python train.py --num_hidden_layers=16 --hidden_size=512 --num_attention_heads=8 --num_key_value_heads=8 --head_dim=64 --intermediate_size=1344 --vocab_size=8192 --hidden_act="swiglu" --norm="rmsnorm" --norm_place="pre" --norm_eps=1e-05 --positions="rope" --rope_theta=4330.0 --rope_fraction=1.0 --qk_norm=false --attn_scale=0.125 --bias="none" --tie_word_embeddings=false --parallel_block=false --init="normal" --init_std_qkv=0.0196 --init_std_o=0.00347 --init_std_up=0.0196 --init_std_down=0.00214 --optimizer="muon_variant" --learning_rate=0.0109 --beta1=0.9 --weight_decay=0.023 --lr_head=0.00547 --max_grad_norm=1.0 --warmup_steps=200 --schedule="cos" --final_lr_fraction=0.0 --batch_tokens=[65536, 131072, 262144] --max_seq_len=512 --doc_mask=true --train_tokens=949900000 --max_steps=7049 --dataset="wikipedia_en"
MLP neurons of a small language model. Each row is named by its layer, matrix (gate and up: input weights) and neuron, and shows model dimensions 48-143. Each number is 500 + 40 x the weight over its row's rms, rounded and kept within 0 to 999. Numbers have three digits each. A neuron's up and down rows have the sign that makes its largest values positive.
A block is one neuron, or neurons of one layer that tend to fire together. Before each block is what it responds to, as a language model described it from the Wikipedia text at the highest values.

Responds to: Role and relation nouns. Final pieces of nouns naming a person's role, job or relationship, e.g. cous-in, CE-O, navig-ator, Director, brother, heirs.
L5.gate210:557536498448546581550469460512441525502510503463549495467521511464487553502398429450480579508499502488455455558465556497543497484501510499496536523444428448571466501561551470559494536466504514547484515554541515514523469611461456514562500535440543493533498549504501522424446462428578503541
L5.up210:561497495522597507522493445484471539491517556474531501472488534518477585528449431457489516529455465440458518565523588545535465485491514428502514461519472502491482519559528494479486510475508482488464444529512556525537435539476448554578469537486511461462542524540506519471480407503563473557
L5.gate370:554510572434452490460450515508413496493486519579582465463484506536517441435524480439526479478478525412555445469435512492537522504537547459488447486480454531515555524458454475587471496449469507589480477458488514515533508563463470431484500498508505413437426502544462509444486507496511482456
L5.up370:480500518508469462470465490504459531540465526517522477515554619452459506569443519477503505491509541515465520581479498530540471515503479486479510527548490492502520483508492467490544508500517547593472500545458516462529481463397519523534469557430429469525449500497482446499424502519483448531
L5.gate432:493496508484507506456471576447491508533558464497532515535489519468468581475590456544485454456492471504489560519514539488502504532499577475453490561522473490501456450506482549498579506547555511448491497461541529478505481461557442509478534512493526484432556500522537548440516451482595520513
L5.up432:492470509468515550516539493581472467517594547541506430489511512515537510481528556428485437552456492501486493470513459457565424521491518555505493518411446480512512567460427429484513508500506457568467512536547545527531449502438515548483493498501531493532440442524513531544442510484444576543
L5.gate436:438447431517492538529476463466497525482501407539503486471549523468495532444442482459485501523550555449495474553493495529621457443462523479455511503494492420530507518478566488519468518475426514499487530544496483530550520525475469459537565529477524457510545474520496509474492527547484492470
L5.up436:465615486512527501499526454492545565509509609570549493436486422466520541457539482538516592459474491432554529548530558509524448495496544433473492503514478487543532521474495455500498427429554507506474502533524462506431509449495552534500480514433555490527484534490450517474507485486505474570
L5.gate488:528486517530499526490566503498450501507460569414528460555449485436484484476482530475519532557508521421443492533480583564520540508496577484482583455529535519532478500512485539530462520484522544450430515440539496473561435537466471536481514504476514471555514532551488478482507488391531487509
L5.up488:522492542454497466545443481487535466535556474555489457448581475505562563536460481411476442506472443401454484584410489491552529500529516526439493533519468487475513426498491542545474462552566524517609474525580497521505471519468457482490481555425465514526541512534463486546453422547523493529
L5.gate520:435422592491533461552548477462534531532476521558594494437470507437486511555548446478483452492476532518481477511470559556499498483506488437562465460540471534506554486555481455505537405494518498490519468484494542494491468521500430533567484487480499519505529450505529482508510508481544531506
L5.up520:476477560540556509536523528478482527482528460552490506484520436512465466449443474493512522482480484456506539541429570575495579476456545517466515524487570562535510514485546404564537495475505528475468508472535569455499568534488450466621546449455596441581524499508458551536464459507533505561
L5.gate1048:512558465495556433429468471579427503483553430484507483499501475508479474480386538535562516584539492546522471521513436539520446502519439484507554448527448494556447498562508473507486438521483538518394516461478557503508530568454453528524502468518518473444421502507561495420511531475492535497
L5.up1048:548515443492476490454510459573473543515420474526479502490488527515573502480544455544432494464455534514502490572480478525400433410513521459475543498529466489525514516535446413474490534441564543482519464511515549539505495509493471511511471540472518480475535529447577552486564489528421534513
L5.gate1224:499510419521514471482461425506446526513444472535455467543478469489489535567555490544526464504545372445533570502591492538483592496470432454575474507530506486535495496521399484486521448505487527502474482558459421531496468577520496502467464553490521578496528478471478461470457445513476465542
L5.up1224:513496503427467500567467511522501445475471500426509527535451482465502541479454539462517525545478465459510530572536498552486558544498572549520485494530476478489530507535485535482498421499568484525544470435554490574534525552442482553483483501485476511544585455528504496515512469509472419448

Responds to: Continuation after personal names. Tokens just after or inside a person's full name, such as a surname fragment, initial, Jr., or the following of/for/de/told, often in critic attributions like Chris Mench of XXL.
L9.gate15:562487475521564497478539515535542544489479493449434507467537522529498541525496501512536480448493492470492566484539578619504517480479486471554500541545539533516586478517448444561528515515416507432520485469525496467555456526499487446542491490449519512483464475509486493506496494466437563452
L9.up15:503487563530517516496527512493482530527516484524480513520534447499490417486474503472547462554483541517481535489504501530438482557601472456487426504526493422473501453513507511498498534488452507535456527537391464433530534511549539481537498561564540523423449554459492520515475482549481523477
L9.gate266:525530516513534528478496509508487514507439566538492449508440463425523464486486471498415513486528465509499525446485532530563473573513561529518541486493491497468495520581485533481494530523519490541450497494534544561520534471511524474481484541507530491478539436540518518513472557451561567486
L9.up266:539570534485540517527484520513466555522478433478501478466477510433542462456497509443429478566509464444560533496500433547563506488506507480482526488540511483496556540488581460494513577506466506523535512471443577502503455488458548486518469415494504470508529520543548489434481518502508498558
L9.gate363:493466502468461444577520535557565549535468499559553512470516477523522507481410501491516518438470487490465470546511489486506537540536564399499508529536411509517463436507538495501496504444526546558475447529448552533528490543471494532473423465555556508499506494503475543439479517504489509518
L9.up363:483471450491457501546510514499544435503493516521475534482465525481548442535525530480535550461466527478520477489541517438449509480470498452517532491509510536531458444471514510501518529528541552518487389513495508500551465497476495534486417515462490508547467474428465598479505507488544485492
L9.gate377:445480525553503535517523475407459501538472466517481511463488478465509509475514510439500489458498477537539514516459493537460511447540444525435512527473500438411534456511541577559508542504520530443471495431530554601464490442523462450462425486490564464530524609481555415520545523475528535438
L9.up377:506503450535472562495536527459526540423461503478501483511525467527463450524424541473492566486513537546536470533510524503512499488598581493484548511517497412470499492478561528513575533521533552530497496484497477512493538528569489411449475547556506563572546543529516520486467509421505485527
L9.gate555:486511443541525458455537478534553425572461499489495521468451494611492436480412495475537438507522561472538546491459559545466497475572501436550543561505480447473517513484514433533500542444486524495440502550411530478447481597485461512469473507474504556507512516483475510491547435488442546475
L9.up555:496532535519502476541502512455479507528561526515554493483437489510459459546444492469506512473517455497553503412450489469510513543444544442492513487510467412482555519497478468512518591547414502504508506489510528455502545631490521526525504542438515508495485461470513479486498522539458572471
L9.gate879:529546443503533516463477487552448583529462470499526469533476485527493536501530471458533525514444524585464478482496495514599607532443490503530491499490453478489516455510500550492465476502508521507489511479499499451427470536497458513475491500428626507517491510471436476468480537576570521540
L9.up879:486543451510467545505477513485497512433520581389518518523448474507459490505543451506492573457471502516459487514546576483481418497450522510519471497487491542476530474546526505520496478488577473514419459557485551441479483505451494576517438582497515441475495470552454490505549526464527526580
L9.gate1257:550466623493509519500489530494487534524561548524523554558483454499465536538501498435540456562522487561531453508479564518509507482519531515441508485469491490496534535458536397553458481497502448548506469433389537562469488513489476559515459432421517471446509483515462490409442511530523422441
L9.up1257:490498496556479529589484473487558498485533557567461477508528460490494505511445484538554463518478504483545479517469465493531503478439440435560521468439438537561511504443533497526498446557517509437531537476446509456510543490519465486518517513490481520574539573501515555463515531481535529514
L9.gate1330:472487506481486471537527562476530418479593486519572498538524432491512569522514463497482487506484471515487538585527524434519529484520543453472541479530536446534567536494554410559497453470584462489471503458483468430509529472504566511487503445540512591500426518475516473491505571524486455505
L9.up1330:476550553509476446491527591471479468515510451485548522544483465440464440517431517480584468522503482533424475477499461461469524531464533460448453451493532496541496548465523498520539520492535478506468514547421482439537525538484457515518475467503517464566510482519523552528503548547408503547

Responds to: Role nouns before names. Final tokens of nouns naming a person's role or group, often right before a proper name, such as climber, band, ambassador, postmaster, player.
L9.gate55:521454472519543465420529485525515575509513538547500493517487521461458522558478457413472529511451562468551514529447500451523571558545519460484473423504493500492430521525502493473503474584528472482581524475443479530463489581461548504426501498468585472481473487460492505487495486528525545486
L9.up55:492442515564518548472547471610472507494491500538508495487498536521473480532505455479536531522427552455469479492466535495512524520562517571489453485535454568473444447477517539439464511502531514463573510465516520544432505524479542480509506489467561469419528480507499510524485510496512514471
L9.gate134:563488452500495435476438512465567537486550495510532474502539547569547565549581548501570551508471439537448560491513525489535457541496533482455568507507468452561531529498469464449508480534575508502466507561534612485535504503426497444540497487468525487516478565574473477488415535489506578593
L9.up134:493501569556482544528492567546445511489559557450513511449461468504564447499489471484531511564485488503474531537530566522489546475495499429528539559534451457533467530532499491397495521486506464534494425491537440458520487571522505537482544440451536480503442500533593526428418520498567480525
L9.gate299:566462576529522497480567546561552590465517544486574464553473571424506514536537455491500518526461524432432502445428477545508507521536463500446443416513452497568503515538537432469467507488529533602493458517505495453488500502507453541543470453531515441490502510518517470496458493521549450541
L9.up299:501440520461487495483524489476481506508570501521529427416487499475587540418512431431552472549490535461556499504500529537524505518558549563538531490516493520508486500480436433571432513425494482489533502516555548485514481544443481470521502471442550483489508473454462514551496469493571452450
L9.gate702:522471559509509487483435467482454536553488453496500396420534500477509472491495509445521507501444514437495431485518503438501470494548530415547528514512435484482544558503593421518516496450475594578474465462494551447492516603467521495584478501462555468484472508460484447443512480538540480482
L9.up702:489483514468480401552541428492551546520437449489557444490503535532528514524555514529461519519525493509535488476456430465429506575519521456517488499517424456493514584462550462466512497465522532537491522499437528487487515544527599523559442518511524444493515509487480518545500491505519508499
L9.gate808:529527443519467524525454479511552540465474581541482535508500542491541518597539527470530517526491437469453527475511471562583516485487530451496582504520449527480474437552538489527527508472525489453522458457559555595521533589465560534447526474497474584426486507578491447432510521511477482436
L9.up808:549479453431581582509568477488454461467429429489476501553474536493494447532449496448417512517504514462547551453559464468437459515469542508433563557496486478498528539460501438448531488460538455435480493475463512542522495521473507490453463492511569543529457557525581524516487514591523503535
L9.gate1182:465397542443512466524492486440487476588487453547475570545545468518527536519514469456467501502509517507519496531556608474525457502512552510521605507516537556552450492560503431511481419447560513595550582490532449499430480492437483544559426515492590563443474459493523515460492532522543481515
L9.up1182:478458442437533497563463448548542534504498483537518541533513560507470527542465418500481568618452463484454508543486478475533481467523468470425520449466411429486530511498538530456442496446478531483505555564555499462497436483444466544533469474501491444466435522471487533460481411454453540530
L9.gate1205:485476494525539520592507526457503450556483526479565521482575442504492577511524433404532564590533499465531460485456553499510478496472505463535520548473369477508461536524466481458427530459511496542547509479481570458430504547463457570515475573474559588478470484463471518457426501508470508554
L9.up1205:529562545553614507548572472506540580480439578451551420426464441587454539552469453464527552526490458495520530505551544485531512495493582424472519500440436450526523495537553449442535465449512536491517475488532551524525510568406532491539524494468535493435514480447513511519409460504473501522
L9.gate1226:544531505497503453516497519444460549464527534520512499440493619520452552450508489493509513565550545533557506497459443498545558513444522506480523481475490475540481455549545506464492435411585561564499472549599473499475502473452536572484545425519504502528457529541486477526467478490549483531
L9.up1226:512449524458506478507515487492545442541582548487504519491462453559557473479559504490501492441469527498553475492452467523553441438460505551515607437530456341512520449498495441452519470504481533519477493511495515525555490424473452519498511478443532491532525482561548512456418485458557461494

Responds to: Surname final pieces. Final word-piece completing a multi-token proper name, mostly surnames in lists and tables, such as McHu-gh, Petters-son, Sim-pson.
L6.gate168:482466535537404537482497568495549481464544547490544465501442522469527479457424519446494537471542552494497521564482509456477521485493489390466493491574513427483500477535471486558554504588512470492540564425488448511469506484554545515511456505546473538468484573508470486497515495439594510520
L6.up168:537402553443482527494480607517469416495448481458512496512516555520428458541516497520558548467465584512529519540522465445509474462414524515507526542614487484507579495413459505506474513443481415534441431465506450454463532512479479429511489493518449527446423513482452486460515479498487498550

Responds to: Mid-name syllable fragments. Word-piece fragments inside proper names, mostly the second syllable of romanized Chinese and Korean given names (Y-un-a, Z-hi-yuan), and inside European surnames or words (Chart-e-au, Bröck-en).
L9.gate33:487491424516497516468483490530497544492539451472550460450482402535524466536583543571487493437535512611543472513447582516455499419483536472519543434500517428547469536578490488572558505546501489544520528547549550501466529510538437534491531477510488501429521486558455474537528480477463511531
L9.up33:504455548521430464435481498533566470513497498472462505459497527525593562510563544424479537527551538508433525430553519547470491478511526509461517447411467453487513475517514482449540502501480469523484513493502477502521448429467469459521495554471511441493471507534398432451480472478580399465
L9.gate114:468452480525411554476452494517522447489498539515545502501472453472465474540473482499487507520500535533519556560578634420391512531564554443559465558483548496514486427520570482513507519541485487500547481530456489505548474495472538436519518499507494531466430494503504560516458521449470507512
L9.up114:506476555509565483496430559416478509550553486488564463460477526478473420485446472532462556481467536467480567490440434515456553475442554568430487483598390560492568435517508436560510538421457478564526496507490455490417487434572447506474549521528573526558525467510452472544516493527553587494
L9.gate398:469550523557491469551519473511531392516554549537473495488465565481426517561542490493486510483489408480482484484527420499441476530472493496532485486503577446475473500533489525521494554462521511471500487440449469514511537489488529558496566471493556525512490467410542536500516451534499574464
L9.up398:405542537586495512502460547491575537580561561434493461471563562545545520512469507542547654492487453479527464506512544521454515496474476567514490485449542518524515480543493516478423499558515524464501515522442485498478551452436536531502510517524582531519473528447485505514515553463486570425
L9.gate643:438495491407486481558462454526502462495495422485466565532517510515619487516471550529437522448536518503492563464472509473545545453493531483456511527500519529530563487499540485477487478553602502492506503478513564499513520477547471529531506541458488427498449515529482482545465455438565507484
L9.up643:511519435449456528464425514463475477511511575509482525502542463487541541470610554582463588507492565497545523509486480493456518590545498455521461449501520567528526526561488469494422494512535537589503461456591540464537568500530390429539447540442459509462417490523465564456445495517496556488
L9.gate745:502531513426527487462451573550453481475445491475499518514442486549484542518419554576482467486436476531520480503450585461500547512492465532494446415459483510464515526545481464552469454533501467470494533439507553486543510515485441485501479460467523445535503413537449553533526477498546485500
L9.up745:470506518517494479526525490504534500467484500542463513525545474493494525502525511502520575493533520529481552477490461499487552506517476500462505525499399515447569500524476372538521488540476473451550402530529507554521523519450497497428453475491456493417510471460477486529529462487522426502
L9.gate792:476485542438461540497489486466483426507578567522472488412491534459473473521566495485433554528532551498491464508554546515508520423470455474483461477528470462469474484518432449506476493470521608536489530535536546479440507456467436538442479488485488430473462492495450496496470536556476544492
L9.up792:569501527485471524497611461544530535503520485491518517487458543438468547512504471465487576481449530423511597450475454528482568468414547543574469485438439496522507534492452495497508493453479516438469489425538561539636572474557498466453505512550510554408512507546548451546504506484516496464
L9.gate965:472436422455506565546460453481497493438469574513531496472500559532565610487472526467566535520517518507544488482518518430493466497458490402491465429523480499521513493454443490513452502496619489565557521524493447519464510492529432515540511516474506517475574490504509509475405560500478507418
L9.up965:477506435529469514498499420442495446496494556553528442480509520461550515473429492436521469477529500576498477452506504448497490491443521455495487449486513468541542463523475472519544527468540522510560496531538473511439543506484446459499521470454520452476531521528459450466437583458499470499
L9.gate1239:557481562568507419484477536460510496523532534506479479556484515575488532441470523497483480508523509454517451493449434543532539421467560528485486459535411532521456455492497530501504589571591564547479482550483535412517484559492475495558469475454510499530411502531475472486503497473429444528
L9.up1239:484504441587518501473478535464497489509525468504536480491485499551534530454448490536534530461545465483514591491527526496544536525538516493456554532471491505489557468445552503558506536436551486463455592424401501527523540550514529498560539505532554555562493587553513457440477542485532497432

Responds to: Asian name syllables. Word pieces inside romanized Asian (mainly Chinese, Korean, Japanese, also Indian/Malay) personal and place names, such as Beij-ing, Chungche-ong, Oht-ani.
L6.gate1091:530501513437552551509474521484519567582465588474562453530486521496426541475502541499505494442534509550506453452508488455464521509541476552495478458434465458548510512464533513502442452549538521508470579505534500558489513519460460548566493540471515525474436389486464470485452504507507474590
L6.up1091:619593552489491600565466508530517511499507512559511526520450528534448485452489538521497545462460516470521472542534505458451497504507559552533516553492485450511506486499451459530390486509497579493483566447508513541466485508495492473567463493550481532453443426595493538503490494457464455479

Responds to: Titles before names. Final piece of a role, rank or nationality code just before a person's name, e.g. Colonel, Halfback, singer-songwriter, UKR, SRB, Dr.
L6.gate1022:521475514447595470533457446568510513532466511460591469477528542512489529563508485515486528477472477462521534453503582507502531424528495450509519567493445485496518490496513445460565461522478484490444562584454435580521487512458494513615459506523488493556475423475522502559473533501474460505
L6.up1022:550511450510523503495491465497559561530517524470544450454505422434467594512453474467559495521540492481487517554459571545516511512423516485511481503491500515562489508560481478506506507462491561484527561462498474514556452503425513513595441457498536504424557457442444474481527466558517469457